python train.py --n_layer=11 --n_head=2 --parallel_block=false --lr_mult_qkv=0.7 --lr_mult_down=0.7 --decay_fraction=0.697 --decay_shape="linear" --batch_tokens=16384 --train_tokens=181400000
MLP neurons of a small language model. Each row is named by its layer, matrix (up: input weights) and neuron, and shows model dimensions 0-95. Each number is 128 + 24 x the weight over its row's rms, rounded and kept within 0 to 255. Numbers have three digits each.
Before each neuron's rows, "fires on" lists the tokens most often at its 100 highest values on Wikipedia text that the model never trained on; "fires after" lists the tokens most often just before its 100 highest values on Wikipedia text that the model never trained on. A number after a token or word is its count.

fires on: "0" 31, "1" 14, "5" 8, "j" 6, "V" 5
fires after: "2" 25, "7" 15, "3" 10, " Ch" 7, "6" 6, "u" 5
L8.up757:125140105073159106167117117126137163141186121153121142074171105139125151137172137133077184176144124095166156137167105093143153126108123119138168128142168125106118177146123144126124156125158107149118157145134085118147101128130104131135115074176154125113118118110069104096122082114123142087

fires on: " " 31, " e" 24, " San" 11, " young" 9, " ra" 6, " University" 5
fires after: " the" 31, " of" 12, " a" 11
L3.up641:106139123148098091116132094137123111077155136138138147133149122114143154156173124154145101181127124154090139150103163120132106129150169141167150134126104149123141096115115095126089076111145147166134146122099095129151085139130113126121145141156150154133152117116148116127186169135119146121

fires on: "1" 68
fires after: " " 59, " the" 19
L3.up973:132062084135122114093122136135167095150120145150120104104174111128143133062162129153123151141135128142135140158100121136111147122141150124119163099135131090095105118116119118159132123112129134117158135127171130091126094099126120121179163135132110122168151122113091107148169146152085104163

fires on: " " 59, " code" 5, "(s" 4, " name" 4
fires after: "-" 75
L4.up151:153128123179127108124157107137103151110106140117146167117130140110119098163116149121124146128088115109147141142148095124120150114130144150158145106136092180118114105095080160133138126103164118154132132127103103113105107126108115108153147127144129117067138154137176157093127151132153100131

fires on: " " 29, "1" 28, " G" 12, "2" 10, "G" 4
fires after: " " 33, " (" 12, " in" 9, ":" 7, " |" 6
L8.up206:122146112102155129114118162070089160139135160149117126119107128120131166147130146146136146158141147096095133103148132090163139131114144162115097147103190166139141114084155135113123115157131130110156113107166150132133152145185103088117115158151135107124137130125121121134126145099104121118

fires on: "2" 25, " " 20, "1" 18, "3" 9, "0" 7, "4" 6
fires after: " " 49, " of" 6, "1" 6, "2" 5, "0" 5, " and" 5
L4.up410:133139115130161156128130166098109101127107116125104173126141126132164131142154106125109144142131120099129154128116119134141118170174127122128119139099123139093167094142142100158138103129120122111124112159140169163168094129104147117112162158120168147112155116121086160158126121160118119147

fires on: " " 54, "1" 13, "2" 7, "5" 4
fires after: " |" 52, " " 37, ";" 4, "2" 4
L7.up735:105134134101114132191133164128102094101123083106139163149110129137111121113111118164130166154141141130100087122110076128121144136085120169140143135128074130147120104109185148124105110127109129100121128141134094121154127138144133148151157157139171113153159161147096171122119142154148127126

fires on: "0" 23, "2" 16, "1" 13, "4" 11, "3" 11
fires after: "1" 55, " " 21, " $" 8, "2" 4
L7.up163:100143099103138105127099164118124119187124145124098136135143132139098109102156138148139091177107113156146143140135086095155119109126121163106135159138096115110130153097111149145118097120144123107131085144154117124142131118185136138093125107117153099139168192128127144069108136120120141112

fires on: "2" 28, "1" 19, "5" 10, "8" 9, " |" 7, " and" 5
fires after: " " 68, "3" 5, "1" 5, "8" 4
L4.up351:110158178131123145191150138149088102121125128144178099110118123116147101151149121128133109126125139118069103155115154092112121151105151132090137138157099109116125143149119114145158135104109098157078109112149136151092150113127159082087099069092137170103146115160110104131089120153149095101

fires on: "0" 29, " " 24, " of" 4
fires after: "2" 21, " the" 11, "0" 10, "i" 5, " Oct" 5
L7.up211:157144101113089161126185065124138119069156114168060153121123062122098172113116158136092083191163156139093119116092118139100142122128154177131113113146082111119094116121137127175122126144155157147112123146122160144112113103165118160175154108097118145160141165107117130123167101116118161126

fires on: "2" 47, "in" 5, "ever" 4, "1" 4
fires after: " " 51, " (" 9, " un" 4, "1" 4
L8.up210:111110130123144149099132157137119115107112102122134148118103139150167103099123152145092128146116116106114150140071143137171137146128103144137106132119074091117157113161120145123130140130112120125126109084116120132144097125169079112168073121116094133084117159143102154109167130155158160111

fires on: " |" 50, "." 28, "ing" 5, ";" 4
fires after: " " 46, "1" 8, "2" 5, " Ch" 5, " No" 4
L4.up584:133103137128131123108129122102123128135093139166117110124166126128130130136149100125109155155104111161139166145108151136100112106111132130103180145105138141103140144098107122132150174098153143129105131142135071122111122122095107123123122137142123152078143134165135157110142137163144114188

fires on: " " 67, " |\n" 11, "\n" 9, " —" 4
fires after: " |" 72, "1" 8, "0" 4, "3" 4
L7.up552:091115115103152109087093125101169143129089114107127106199143156146116144107126082143122145122120113144123157105102192129119143133122079125110124155110131187105140128116098152164122150087129126174087109118150152133130158100109127128115160147104122132118150150155156096071146107119140106108

fires on: " " 64, "–" 18
fires after: " |" 62, "1" 9, "6" 5
L7.up91:087088143114147157127120145157142129111107100122122149128116147140100146129108138142152136124125151133120123116110141120112154156111120144166171128064128123173134130119166155168112171114125133134136145154161107122137074113102167093129133157185151150101123150115099065095096138113118124120

fires on: "3" 17, "1" 16, "7" 15, "0" 9, "ol" 6
fires after: "," 51, "9" 18, " in" 5, " In" 5, "on" 4
L7.up96:138151098085161142144083142136153084123134141083095113070102098178118067119136135140136145164156107103126120101123155143143113134124123146137138104126087120104116103093103093109095159186135095140116134134150144128128126140131083105179123130084112109144099147151166133179118119149185135127

fires on: " " 72, " (" 17
fires after: " |" 41, ";" 19, " /" 9, ":" 5, " and" 4, " a" 4
L8.up397:117108105133122166118101144118103150125122140098142096114090152106163140100159149122140092136147094119149129109142156142143144133126182117118093117169125135115129137091147137106161158101102163185141145158160167120135130132137109119160109108101143148164075127110112114124137089110147161164

fires on: "2" 29, "1" 23, "9" 15, "8" 7, "ran" 7, "0" 5
fires after: "0" 36, " " 18, "9" 15, "1" 7, "F" 5, " of" 4
L8.up111:117158144090192164138099146110138136138156083122115166134119081161115121133164110155133119104150147130118120122123155158159124179112127097119125142121129102099094158139146143118145106147111119145116181107156134179142085146097189170149110117186096141132138198148127101110156108119107115152

fires on: "0" 98
fires after: "2" 98
L8.up225:114147143144158125153144110097145111127122121158112071096123143126106139111166128116147154120093112062146182082107145107128179129146116115155127110135094136105080110150138136149168143142106099177165108147160131128130111150167141147145148093143131137126122136142155155093118084151111113137

fires on: "-" 76, " g" 5, " Total" 4
fires after: "\n" 43, ")\n" 23, "-" 13, ";\n" 10
L3.up950:153100160156111106161131133128141145103103150086149130095113152138134099148106137149128123121127111141105154106142130075115108119127152149123142122142146134128094144078129131174121121148122054138135092126097107148105129137139103096146110140172134088134139153118155129099131154112134099090

fires on: " —" 28, " –" 23, " -" 13, ":" 10, "with" 4
fires after: " |" 33, "\"" 12, " –" 5, ")" 4, " (" 4
L3.up817:137117119154117134099135118124178119116097114141141101110110146144118134121104133116168155079129129137106149140116180059105155178113174161117126125115109131128130116134180153134136096124079164104139140133105100124116184103102106113143098104142132137103132112156108116141128121143162093113

fires on: "0" 61, "9" 25, " review" 4
fires after: "0" 42, "2" 23, "1" 22, "9" 5
L4.up53:156175130112129090092136140139146176101108100088059115113131069143085164172101129134103147128092103099142152105126117167127125179132081170157189103116131120118132150153114128126128127127117129122094142140176110166148154153140119108138121093132145128123166134083130113108119140142143128117

fires on: "9" 24, "6" 19, "8" 17, "4" 11, "5" 7, "3" 6
fires after: "9" 37, "8" 13, "7" 13, "1" 8, "2" 7, "0" 5
L4.up535:096133127163135136146125149154117087112180107105149148115099067117143126155114159137163153119134107113120169140109125112173103151182109161113147133166122122125133150133109126129152134135128145168124106111133123111100095126123107117132113149126126188124111136125132134075140173103133093111

fires on: " I" 15, " K" 12, " M" 10, " B" 7, "B" 6, " T" 6
fires after: " |" 22, ":" 14, " (" 10, " a" 4, ")" 4
L3.up432:105122152110126167131142135093125144166099126127123129152116104087095176159154123118120140150163126082121128202094150097116124155147131134083101151132147143109164155149123145142101113050146130110123127114143111121102115132126113137126131108142090143137130156093124130106129135141155150068

fires on: "9" 42, "0" 25, "m" 10, "2" 5
fires after: "1" 44, "2" 25, " Christ" 8, " " 5
L8.up696:163114111098148138123109110156128120129145130143106136103089111165130128111089123168160127166127111141126108111141127141163112142150126116127129123127101078117113112142167107113154102120121128113133114098140111155122122149092143122188106144140097132114110168106114122133140132156134156139

fires on: " " 35, "3" 10, "0" 9, "4" 8, ":" 7, " of" 6
fires after: " " 25, " |" 17, "3" 9, ";" 8, ":" 7, " Total" 6
L7.up32:144109126114145175123154113107116147119143144192127114163117146133105158165123144120129146164149134117103167110113120091121122115110102142124162161124115149117179102125136138158154106107121085172132106094130068110154114095144087083095123128093130086145150098148167134150128155130119087098

fires on: " T" 26, " A" 20, " K" 12, " a" 11, " is" 6, " =\n\n" 5
fires after: " |" 20, "," 16, " is" 11, ":" 9, ")" 8
L3.up782:149143151093150100099132127135154118148140174133140133109118111095123137157164121081160148139143159132124141134168118125129106145145142132142124108137152157147151140138142117157131136063101163137126129114150104141137120115145143126101135152106154121112162131144135115155153117186154111115

fires on: "0" 23, "4" 16, "3" 16, "ut" 15, "5" 14, "6" 5
fires after: "0" 29, "–" 25, "5" 11, " L" 7, " d" 5
L8.up916:107117104062135120127126173111149085089128077142117118110131109113131147072154167139104111125103143123145135132130108171137127180155118152125122145150115144150118126142111168137110152099117152149097119139134132093069131138120119171151170145148104175121125122152117110106152125117126170105

fires on: "-" 51
fires after: "\n" 38, "-" 16, ";\n" 10, ")\n" 4
L3.up372:169139122112152113161140160141067106113116156093180151099104157115155098143107133100100133151113187136108140121157149089112128172186135154114130142106098122109123088108080160165114122095052086142119125126146129137099161186141106138112148122122164157127127138133100146128166132108099098140

fires on: "0" 19, "2" 17, "-" 13, "er" 6, "6" 5
fires after: "0" 22, "9" 11, "\n" 8, "7" 7, "5" 5, "2" 4
L8.up783:140140143151131099114136125152145128114131161086156144151150090146093100108157071134092146138129119124135126132168128131116143114158105122121148191075135116126131155127089125100131075183134129140108103104131083118118140136185140163165146101144131121096119115115103109128170100145159155111

fires on: " " 46, "4" 10, " |" 9, "2" 7, "1" 7, "." 7
fires after: " |" 32, " " 21, " and" 9, "2" 9, "1" 8, "," 4
L8.up54:137087152131129088115084151116093178138112162150103114155127109116127101146140106131149125125116148108116126114129145114148122120147077146126128156131134148150144124108126118179136130150075071158133098130130160114179107148128137102079119142110081043132109120155105129117127104150111106177

fires on: "8" 18, "em" 12, "9" 7, "ri" 6, "6" 6, "ar" 5
fires after: "0" 18, " en" 15, "1" 12, " Ad" 7, "2" 4, " tr" 4
L7.up102:114115121115140057122136101127081149145084088156113123121148097155123123139122125091091121139162166102116071111142143104140149140164125101099128093121118146139118114113122108127116135129135100155091141109130111105143109143088151149145163127113119136181136111116138116145115114107133131085

fires on: "2" 70
fires after: " " 40, "0" 25, " the" 13, "–" 4
L8.up866:139124133159114123154184178106115117118130154072165098124107160103109113151120202154109127153125101110118126143136159091141138155114087100094153097097109134167103126120178149151141114104125117140066134123197133166155095115120180130138139118142092137113138121148093087140104099130148139108

fires on: "2" 45, "1" 32, "0" 6, " p" 4
fires after: " " 58, "\n" 10
L4.up31:076096114103118114129121094087140114143125157187122163106120094084134132130136154140144088115159149157121134171136115106129135119112126131121144163127117151071124124134120136109121119090137114124142140120156088127118130127130172149108160148160149103146159133103175158106145164121086136118

fires on: " " 34, "2" 28, "0" 19, "1" 7, "9" 6
fires after: "0" 18, "2" 15, "|" 11, "1" 8, " on" 6, "3" 6
L8.up17:156143135125137124169142129152160108107086161112132093082122142130115164130123138144110122103137140152116167122145146098092137132098116118136122122151153108075129151116121187117156088136097147127098091147127149155104130155140120139126145119126149125153133112095100122135123081136148108098

fires on: "9" 26, "0" 17, "," 17, "1" 14, "2" 9, "-" 5
fires after: "1" 28, "2" 20, " " 20, "0" 5
L4.up836:117105125088175110118144137141131172135118119108091146167154184132123116110139097157142084120103115108107116126147126121118125138120131138122153143109113131116144119122124103168171124138152124148124113105163126137135147142109117128176131126101156154128176104113092116122103139170108111082

fires on: " " 60, " Rank" 11, " Total" 5, "=" 4
fires after: "-" 27, ":" 11, "|" 7, " |" 7, " •" 5
L3.up348:118161144159182129117138130148137142170120111150133133139141117101129101122145107109095129118134152117128145167161152116116108127140148129137069132130138125127152120088124151106113146076127148154152126123121158124145137155145147093116154126109120115153140136159120146119142126109063131118

fires on: " |" 75, "On" 12, " in" 6, " On" 4
fires after: "0" 36, "2" 13, ".\n\n" 8, " " 8, "1" 5, " —" 5
L8.up870:114149115132135104129156129152117158158174126138138105121159160154100127113141125160114113123137106129079167106111129140074136127127130149153121079131099134109159129129159110141126136085173077133163130164134140077120128153137153157130103122104163139046111077095134138127141100120120121200

fires on: "em" 21, "on" 10, "ill" 9, "CA" 8, "ag" 6
fires after: " R" 36, " D" 11, " en" 10, " d" 9, " r" 5, " G" 5
L7.up944:183140096109140112120117130113153140180133093194127125105158157125123111141127133109130114117150167177120067107155132145104151147150119144129139138119111140144115090125134137121094099127134136124110138146094104118100139093108155084127154184126100093123109153107114174082138111149131135139

fires on: " " 27, " |" 21, "5" 12, "1" 11, "0" 7, "." 5
fires after: "|" 26, "3" 16, " " 15, "4" 7, "6" 5, "8" 5
L7.up44:139092110164123138077162094126132152117155129119079115127117120154134129144184159141132089135157141162120157124139153118134113190113112101144136120142122137137123191112101133131144106151123108129144176116113129123092110129096112076156120137124128136113137135119115114137181162118093104106

fires on: "7" 16, "9" 12, " " 12, "8" 11, "2" 11, "1" 11
fires after: "." 53, " " 10, "1" 5
L7.up692:118159139143122139078071144132162135124141120149100130140136134137148161147125174142172127136127119080118156121154154132126155116174100123125145134152091090139166079123115116149099120132148147137148134152103088156107123128108096118133134137153157137116125171110115092102116129112071090109

fires on: " " 40, "7" 12, " zone" 6, "0" 6, "'" 5, "2" 4
fires after: "," 22, "9" 16, "-" 10, " d" 8, " Time" 6, "2" 5
L7.up24:110140145140129145129137108091153108089101085137120156118127100163128106173116101112105130121096103127136142129177174132104116127087095125122140144123133131131107117131141108097124114109109138104113137119106108085112159176125132171137157132127107156108146131134134135105111111122138169113

fires on: "0" 42, "9" 40, "8" 6, "6" 4
fires after: "1" 51, "2" 42
L7.up539:114171099083135115147110144126165114127086124102126152118163125165088114130144135110106113134140102115133141114138124139141158152141106117125148095078136128142152136170137102121166074129126138118127111145159116134169134166126118133160081127065116128124125144112171128097116116110093140145

fires on: "-" 31, ")\n" 25, " of" 14, " (" 8
fires after: ")\n" 17, "0" 17, "\n" 14, "5" 6, " years" 5, " /" 4
L8.up144:124096158162121134181156160107099107118122149106148115136119104063151127161106126173083119118106143092142109146186152109168129136110076140129138126131154109122152152128145117126163159128149127134121091171145129126121143133112154076129132151113122119109155115155154125108123124126122067141

fires on: "0" 27, "2" 20, "9" 13, "7" 10, "1" 8, "6" 6
fires after: "1" 26, "9" 17, "7" 14, "2" 9, "8" 8, "6" 8
L7.up576:137137095144131148124140139127101105149123166064076128116148128159130103085136095142108115171150112137140115112072121157094129112144107136151136155159125172137136160145065131123105116140123110142105143177130093103122133139130151113153180129170103108136119105151150138122170111162125100134

fires on: "2" 39, "1" 13, " \"" 11, "'" 10, ":" 7, "'s" 5
fires after: " " 51, "|" 12, "a" 4, " |" 4
L3.up79:111098096136111144139105082125185108105148142179100120158121103140122142124118122119143161125121133142126121126119138089153178146105131128131178126082153102122112096103098160116150133170145140100130130152119119120109096126120149149119149109109134145178100113060125121136145122120092147134

fires on: " " 26, "1" 17, " early" 11, " in" 8, "2" 8, "7" 5
fires after: " " 25, " in" 12, " the" 10, " early" 7, "2" 7, "1" 5
L7.up837:169163112148104123102096132125109116066112141156167063106147124166077096115142149111153102115081063138135130103130171116131141141118124126187101136119173126112175119125134106151143126105141071170166122101160152113148128169141103096151183156117123168128142129131136141127063158165109145143

fires on: " " 59, "." 11, "9" 8, "\n" 5, "1" 4
fires after: " |" 35, "|" 14, "1" 10, "5" 8, " +" 6, "\n" 4
L8.up863:129084086081168128108139155135162151137083114119114162132130127140141145132146108119175147108138158106106121109145133115122156134146113131149114082077133124143154068126117156134095094113158126120101122118115093177138078119151161106137135121134165120156159123168117106142108153111119146127

fires on: "1" 35, "2" 14, "," 11, "6" 7, "4" 5, "8" 5
fires after: " " 55, "2" 8, "1" 8, "^{" 4
L8.up695:090144147119152171113101135123121122135188127134126123112115137139145123144150136118169168155142151137131127092110181126147142119133146091139136134143145083124142086156109141109157158136129126138076118117180171109122107140126158119139136131126136139124128135108112147162134153127118140112

fires on: "9" 28, "8" 11, "5" 9, "4" 7, "3" 6, " known" 4
fires after: "1" 34, "0" 21, "2" 5, " determ" 4, "8" 4
L7.up747:118169125116137147124151109099155153099127140113091115127126124117108118090116109147093087111097163099161136094109088151143136116111120079107140188151087154110130101144124114181114155110133118160150093183101102129101143097146175130149111148184109158122141121166142158147125154152147110152

fires on: "." 20, " m" 15, " ft" 6, " May" 5, " is" 5
fires after: "2" 18, "0" 18, "3" 9, "5" 8, "1" 7, "7" 7
L8.up279:160085145138133105128122144145125149146115116161132141155116133127068141174130105113142144116077099150142142092127114124115151101123110111162161111133132165136117139167092113184126189126121173118122141147152126128144096105151089136129143150084124120131129095136156143095098148155125135134

fires on: " " 29, " |\n" 16, " B" 8, " |" 6, "1" 4
fires after: ";" 27, "," 22, " " 10, "1" 6, "3" 5
L7.up260:130139126158111134117118132119140145119116171117151127119161170156095108096146159100148117106135135118128147119142166087173091101178111117146147109133140149133167158137150108154163127096126120099073119154103118145145131100119105081143098156120170139072173130121141086130106155125116140107

fires on: "1" 73, "?" 5, " Votes" 5
fires after: " " 71, " |" 9
L3.up351:130116105130100102149111128127106112152147173109100096133133097098131128133161120142158117105165081134164136137139144128132117156114115138128114102118173119118118158163148105098118118095071118122126131139174123110153105141110094112134095147150138111134122088087134140144162127132090116143

fires on: "0" 16, " b" 15, "5" 9, "4" 8, "–" 8, "8" 7
fires after: "." 39, "2" 12, "′" 8, " the" 7, "1" 5, " a" 4
L8.up55:130174095133157138113141178121128129111117132126091133147206112147153104107123154157111161124137135163145143107114124062104132130134139112123129154130117151083091116111107138133088084122103134128117135115144134122142114147134158144079124141141098142147165159108098109094148135115058160128

fires on: "2" 17, "1" 17, "4" 10, "at" 9, "f" 8, "5" 7
fires after: " " 41, "b" 11, " s" 10, "R" 6, " R" 5
L7.up254:098128090136147122104116108135096147122114101129133145113156129161104136102173158167112132136117106135105098099175153094135113108150133164121145111144147120124128123100105117154151154133117130182180124131183132093109143142147157116135150089120144139117118149133095119146116096135122114134

fires on: " (" 58, ")" 17, ")\n\n" 6, " in" 4
fires after: " /" 37, "9" 8, "0" 7, "6" 6, "4" 5
L7.up598:187107119094119127133104148121112111139136131132144142185111138083155100164079137137130112110151138090092106085146139107153152092124132149134105132137151112134102129118089150139100138125152155133093117134127172148148119085140126127153141154142120130130118108127132137112131112143108090152

fires on: "," 36, "0" 19, "ro" 6, "on" 4, "ic" 4
fires after: "1" 31, "3" 9, "2" 5, "4" 5, " to" 4, "v" 4
L8.up955:114110069186100117135152125143111098113106093163088065131111163139121136107147121119170120165132156116152136103148139103116114106114093128128134103130102157137143118173102132148083132098156115157160117162139120118123051162154117111122111111148161179134126125151109131101129132124151154133

fires on: "==" 31, ":" 18, "===" 7, "):" 5, " Country" 4, " code" 4
fires after: "-" 14, "\n\n" 11, ".\n\n" 11, " |\n\n" 11, ")\n\n" 4
L7.up677:121127129141106096190146124145127135104101121110132126114149164144129116119112142144190098145093140137102117120145095115156120200115195131154117135110125145129083094136105102132147091129152087183129145142135122074140091136149078087158113178124140113119156114107097103111126148108102140171

fires on: "9" 38, "8" 14, "2" 14, "0" 10, "6" 8
fires after: "9" 38, "0" 20, " " 19
L7.up360:101152104147129101134132130105161103130112085109125135151110105155143124144144127116112097104098160141121124140131145075108107122128155105100156115131090094111102098133116156134107125148114120095157145108177108128147139140080127139154112070089148124117140132105120121128158100111109128133

fires on: "4" 17, " (" 16, "1" 15, "7" 12, "6" 9, "2" 9
fires after: " " 32, "2" 16, "4" 13, "1" 12, "3" 11, "5" 4
L7.up795:113146097129140145122145117118144128144125167079147098114110112117115139145127118124103136152147128105080116174109133148162111105131112113150083156125125115172153109158111139122127125083158105121103163089096135124161166108169075145094162119164104132091149145129123160162110150110168114140

fires on: "2" 31, " " 23, "7" 4
fires after: " |" 32, " " 26, "1" 9, " –" 6, "–" 5, "\n\n" 4
L8.up736:150179124095140137105102081123136106138129141112090097126158170132105159082126073132179116125146115128099106136143122103116142123126118135137161106095153158111130101144132101126137115172120142112164150135191156117154113103110108125141131182105164141097096131090107088140136113116109126134

fires on: " " 36, " —;" 25, " –" 6, "with" 6, "1" 5
fires after: " |" 47, ";" 14, " —;" 11, " (" 9, " " 4
L3.up614:126109100150125140128192134123088106090123087120131149121100162143091123145141116132166144105110097158139126158114134119171129120112139122111124164138095124156120098119184177198109094093105087153130108088087083138100132143106134143159104148172135149119141120109121142149136085090115084137

fires on: "0" 47, "9" 21, "1" 12, "," 7, "8" 5, "6" 4
fires after: "2" 49, "1" 29, " " 12, "0" 7
L7.up534:135157112107147106166119148135088117114125127141124096111144096172143139105132137119098142129106112133163110077162164127117109125091108126112120118112169090143142119133096159138176157148157127155128155132150109137127157139133129118168159118068122115114121119109097137107130138127141126173

fires on: "F" 20, "M" 15, "N" 10, " F" 10, " N" 10, "2" 10
fires after: ".\n\n" 27, "." 14, "\n\n" 8, "\n" 7
L4.up9:129108099108151168078113180101129087109112124133138103185104145140121144107124187113114127123106113083153133107096126129178087135135126201110161121182148132106084089156151128087109125147064141133156140150130127148138108124117114136115150163070078149139160131146094112123151105100100129116

fires on: " " 65, " |" 26
fires after: " |" 61, " " 19, "0" 7, ";" 5, "1" 4
L3.up629:113123141095130084167104143088129149130128137103075125163159060099103198103134148097116146179070104147087142159128144117116111121105063176147131154101110084152157087183112122162108139123145119143159132144171117106171142102118108120103131157123140121120140140150103131106078095101150127073

fires on: " " 30, "1" 22, "2" 21, "4" 10, "7" 7, "3" 4
fires after: " " 29, "P" 18, " |" 14, "|" 13
L3.up479:150123116131145142150157093136132131059148122166107106119113124161144085087142143133158128138157129124149148143132136092145118139147171128131156099105153139127129127090096116107162114077134122134145104105165132120107124141160162126088152102133162141138133127105078107148174129115112114172

fires on: "0" 82, " \"" 10
fires after: "2" 82, "." 6
L8.up1012:147163130085109129084145132187180113121174092133109091110166087175101145161120165122113104115109123156144135137136121105121125111141164142149112157091120101097139092136092146119121136132132130131125153112134113170141136136161149127108169148155111146165168117131130140104134143148122140133

fires on: " " 44, " (" 7, "y" 6, "a" 5, "er" 4, "an" 4
fires after: " |" 43, "ond" 7, ";" 6, "reat" 4, "it" 4
L8.up767:131059104154132091116110101112156106142101129111164146104138149139154147127139082158165158138099114146169138095121152102175175118141138111114154146098143140145138106125129117176144158128087120195106145107147121151139143107111151141141116151161106109147118104064130110142124112116156160130

fires on: "1" 32, "2" 12, " " 7, "3" 7, "5" 7, "9" 6
fires after: " +" 37, " |" 12, ":" 10, " " 7, " -" 6
L4.up289:083098125174171123128139122153128142111126151128117104106137127140121143110125123146156138150144091120143125150162153120105147110110113145078160162118162141118111119117086151104153122108131126152148110103170150117125133115124114131134137127135117172140138081052144124139122129103116119105

fires on: " |" 38, "s" 16, "0" 8, ";" 8, "8" 5
fires after: "0" 57, "2" 7, " " 6, "1" 4, "9" 4
L4.up99:129127150151151098113144158132126098148103095125153098148125139134111131155119127133182140127119114129121163136156145129145126135085114156114170147142134077129147136188132153158126076140126146135113115126159123137147163146114100113163095114092111125083127106105125117091107090091123174151

fires on: " (" 32, ")\n" 13, "\n" 8, "le" 4, "ra" 4, " |\n" 4
fires after: " p" 15, " /" 15, "0" 12, "9" 11, "5" 6
L7.up606:142130137129119123104131091143105103137095117091170097144150113070123150124153149131104108081098123130134111089128142113153079136106106138117132174129134158149131141141104138153112120114092178151125128149127120149133141124146138125160149124162090131104135122142138125098142138147114110099

fires on: " " 52, "3" 10, "2" 6, " |" 6, "1" 4
fires after: " |" 46, "." 14, " " 14, ";" 6
L7.up713:104099128123133147143155204167093166116130117078111122148141129130124135074136116122158139154117132150095079160132142147128188088124121119143140130124127114113145131137141130139130115115153180111134130140153117100129140094118117134142139145119140112117125100104130086139106127108129141111

fires on: "5" 18, "6" 16, "7" 14, "8" 12, "4" 11, "9" 9
fires after: "2" 51, "1" 43
L8.up340:097145135085121140094131129125153147072109170123108083142155123154088113180085108096127138119144148106130169160122111105102130100081114135152142155148107143140141136165117127185135121096163108151155128094108174097132155150146162118141150096142167142107126143115138115106136118132134111150

fires on: " (" 27, "1" 24, "2" 22, "|" 7
fires after: " " 37, " (" 15, "," 12, "." 5, "\n" 4
L4.up395:095092055151149154112137126136115111121102118142147084070123094184143146117136137147131141125161135123122111150124157117181133093134107152098084088109123097136123145137139122114158145102150085122141128126139115110153179125126138130114143085141133154132125124080168143126130140117090132111

fires on: "2" 46, "4" 16, "5" 7, "3" 4, "1" 4
fires after: "2" 22, "3" 14, "." 12, "1" 8, "7" 5, "9" 5
L8.up691:149143127102140113152108148127155148145130153118136135105118127099120118106149124102099168143153142098113151102164120144170140150194138099109122178111101121151131124109098090109115149130139134098148106158094106142141115149154117120140119109137111157127150126136115112097144098102083122144

fires on: "1" 36, "2" 26, "ation" 19, "9" 9
fires after: " " 63, "1" 8, " in" 5, " Found" 5
L4.up548:183148119127168119103141110119079124127126120126133192096084091144142120110098095172122135125107141088143130111105107128160170106140089131131135081093133113095145115118147077108175139142133109145135135123127132112152083141129137127151110152096158138134081139127112119126122118131110071138